MLP neurons of a small language model. Each row is named by its layer, matrix (up: input weights; down: output weights) and neuron, and shows model dimensions 224-351. Each number is 128 + 32 x the weight over its row's rms, rounded and kept within 0 to 255. Numbers have three digits each.
After each neuron's rows, "fires on" lists the tokens most often at its 100 highest values on Wikipedia text that the model never trained on; "fires after" lists the tokens most often just before its 100 highest values on Wikipedia text that the model never trained on.

L5.up385:128126105140122096145108172175138097107119134161116095160100153138155105177098121145122165166151101113084158118149153117145170125173103100141168114088146105121190165109163099135110142152113114106128116127121168181138117097123144085124138169140185091116123109117118077112104208161084113143124150119141148138097087102118120118170226159120179174067109124088185088070134147113190078145129
L5.down385:104130111145098040134121134162108133147125092051121114136134078058111130114092141178172146122117140122179128142142067143117123138150107124130085118146134171132126106081105061150151159102088146131047137137176086098157130083129159115146160085137186151086144129154159116152153139161105145148097129162140133151165057167174083069136114123003123136079112113087102154098054097144126112149146
fires on: "==="
fires after: "\n"

L5.up1482:158091136123091168081093137110094116070153115120162173143176121184113176164070089091148118118081126139086133103158064096176133141086117098117146051109128172149133148098119101140150086106102134136106092096084125170127156148115153113122145122130169107145094110119142118110099157211087182095057163136142126096173081125166197154125214179088127143105086158099128095124161108099167169169149
L5.down1482:121124183146111167100163080143091100068083131147121116166206178078100116153129139193119094122168109136103169170110105114187158130100110164093130183163095144146113134140190092114105134115130143139143127113138116141128134140083175175098154152115132182183169153159145064160091115131131063142142119141129103112132083130099066147132157076179131147114126124094149163153194156142173135116112
fires on: "t", "at", "|", " who", " and", "=="
fires after: "\n", ",", "S", " L", "x", "k"

L5.up393:102168103146137158117103134144112099110132085092150141135045096086107119123079133130120168159195133160138124116181147127149140137055124061168141132142157089112145175112066035197148092101100094131144164126154119110151174084135140138162139139085156106113179131086115093201125179128048134132115076144142140141139060105080118132116118056118193122084134145137141139164119140154131140184160
L5.down393:141118086165110157143199128104093116069104135108140180136086088151162140153155107105135148117091138140072158127068098089202176108164158107184123112087122118167115129087167141107128098115114084124113104125124120112166131043156143188202106145148124121122080138112096161142088165138103102108150105116097100143061086088159128134139194137117100120128116129080147131191081172073102064056117
fires on: "-", "e", "/"
fires after: "\n", " se"

L5.up850:133125130131133100134123167153133110082106091181120095115110173092126126147096100124134158201167067142105190112172122074172162137141096087160153126091166116130197177130182128118110151157099100102161084142105147141145149078138108058110127194136177099091120108105118100099129197166105109124130098135158165142122095116116115141158189163108187172099133122089152093089132156107162067130095
L5.down850:129124113133114062128129156133117144123139109033130116127144081090126151133084139160179152121112133125178137163136075148111100117145101110133111125152123128164123126097102077133165185124093141132061138125166087100162136091133143134137150075152210119088163107153159114171170161139109139149109145155123144157170042179176084069142118136013124136072115106082093142081064105151137120159167
fires on: "==="
fires after: "\n"

L5.up1214:124127169109173185101173160096119042062128086166167104142116190135152137166118167165115122084104134192138092112092162067126156124076116127109151114150083106128120153138158137162113141127130126134161122139128099129161182043113179113133158150082134124178191160062105150134057126191129086144085130139090165105138079076070139173208136059104103205109112113091159063171141121107124131129161
L5.down1214:106115171154134122114120144104105208155174132088122090155074151148116169147129088107100220079121126084180105112143127170134136206131104177114133162109099052059143151103204170144192073179151165175099086145054133096119166122127154106161096109128144167154107110110134144118049155158162108120137143183165162112129141123171113120161099137093171120170091138122138121121140109132104134116125
fires on: "ar", "ed", "n", "ent", "en"
fires after: "le", "e", "ar", "s", " allow", " S"

L5.up664:097109142133080106096143140134141141099072172106134131161104141209176078130105105144137154162164147114127155166110125103167170144070144175099193147091177116162215122154118113127099085025142133163177114118161113169100148087146107085096061141159200112122092127114146156105115086171100149120132102061081138127130108135122096124158175137129180157138149110154144095091122101056124144126149
L5.down664:153117096098185134147156110178174172085153184134151191129155148155145085085189107151146106105127147158106125173113173163109164169095139124133133138206055177174084094133130087111101124163055107086110156097133090128158163108148185140111151142116129141139158129115142041148132100167128126096101180185185088098176116142146111128103122087162098182146145152136124101143201099163116079071196
fires on: "\n", " ", "mate"
fires after: "\n", "li"

L5.up803:086119129169108146124114154143154113156152164128158173122136135092111083179137127142110111133118129112142088145153123103178163103041145105121161140118155129099163128170103073135100093097128061174121105139107196117130169067068114112111142116155153139145198188156212125102110178084121081162109111129140159177143093086150131090082123130128150132121071096109142123109114140194133073155140
L5.down803:101107129130138168151134151116134145110164142115119123166117128102098103166103099131159142100097090122164145083164124115086123165126084138071122122099107093092106129117117171163150084137098121092186144121105123156114157067126176091158142109137197122060154121131159122159114160073113126129159132094203113135143143144159133192058128113143141110120094087109161118106189132117193126189090
fires on: "b", "w", "f", " Be", "E", "ly"
fires after: " O", "o", ".", "O", " Bo"

L5.up810:114141126150095148117118166106127073114131157145134126158078115137105108157091176126100066104107133118140098203198105142176194136092122091097145205058158138142147171137113106145171133107133097189134117137094193145141136119091153074101093168153174105166160115133165084071177189097094076116091166120128078101147087097132162153153151087110161192119149182111118132094114145158119122126101
L5.down810:115162161081149142134090153150176163112097195120076162145111104167203165137118068083092128189101154168090148108148180112107162100125132172052100089142117089179199133112143113141136123173146150113196130143087124102102132124107116162121114196129089123105090110082107142213142159154121112156089111107129141174135163081089123081183166140148122113096173146141112113120162173110170118137103
fires on: "–19", " 19", " He", "91"
fires after: "-", " 19", "–19", "."

L5.up1042:120165131125109160114171138090124113135115124141179142135094128175115104099063085131060077156083116144140201138117159096108143141109132144106130069119126169118185164108147155165137088123183027137142145133147097102143131123153148106162188136171154121138107112126085115092048123060142149178106098129205063114141082087157167094127133159159144128111116152099181115088152103166089130126161
L5.down1042:102060083129069080154065138138146118078102155107147129150115147110144082092119095134121144129163145100129102153172078109162158104107122087122109160118177114111117170106141126105140101153181154145169130105151108133070140135061107147105052160088113161086109115094177088170104150159090109169137076123120110141138157116054146081119184097144148080119100202181159118100136079119152141124120
fires on: "o", "A", "R", "la", "ic", "ist"
fires after: "s", "S", "ut", "x", "\n", " As"

L5.up516:064102127144124125123132191110135122090148096119108118184088133143123112129078119085081118156180174117100150146178099177152125148151137119151140076135126138086113152147088117165027046105157138134194142110139144118106148069154150136127090084150120100141165125149148104118053162111065070106127184130191164130129117096075089117152185118116097124095139128080125147168135127128135191147130
L5.down516:114135128123049182125161125095134121110123110087137138154142147192136134174164176186130141181106133109144097063154123107092110180165098121143153089099217070142116086149196174130166204186079114131095079099184184159103093112107141165118082082106123110183177148122123150107140190181138152102109127142068113158108124193206088127114095124154145120123103071126129106118121165089123091128152
fires on: "ta", "ha", " term", "b", "mo", " while"
fires after: " de", " in", "b", " De", "e", ","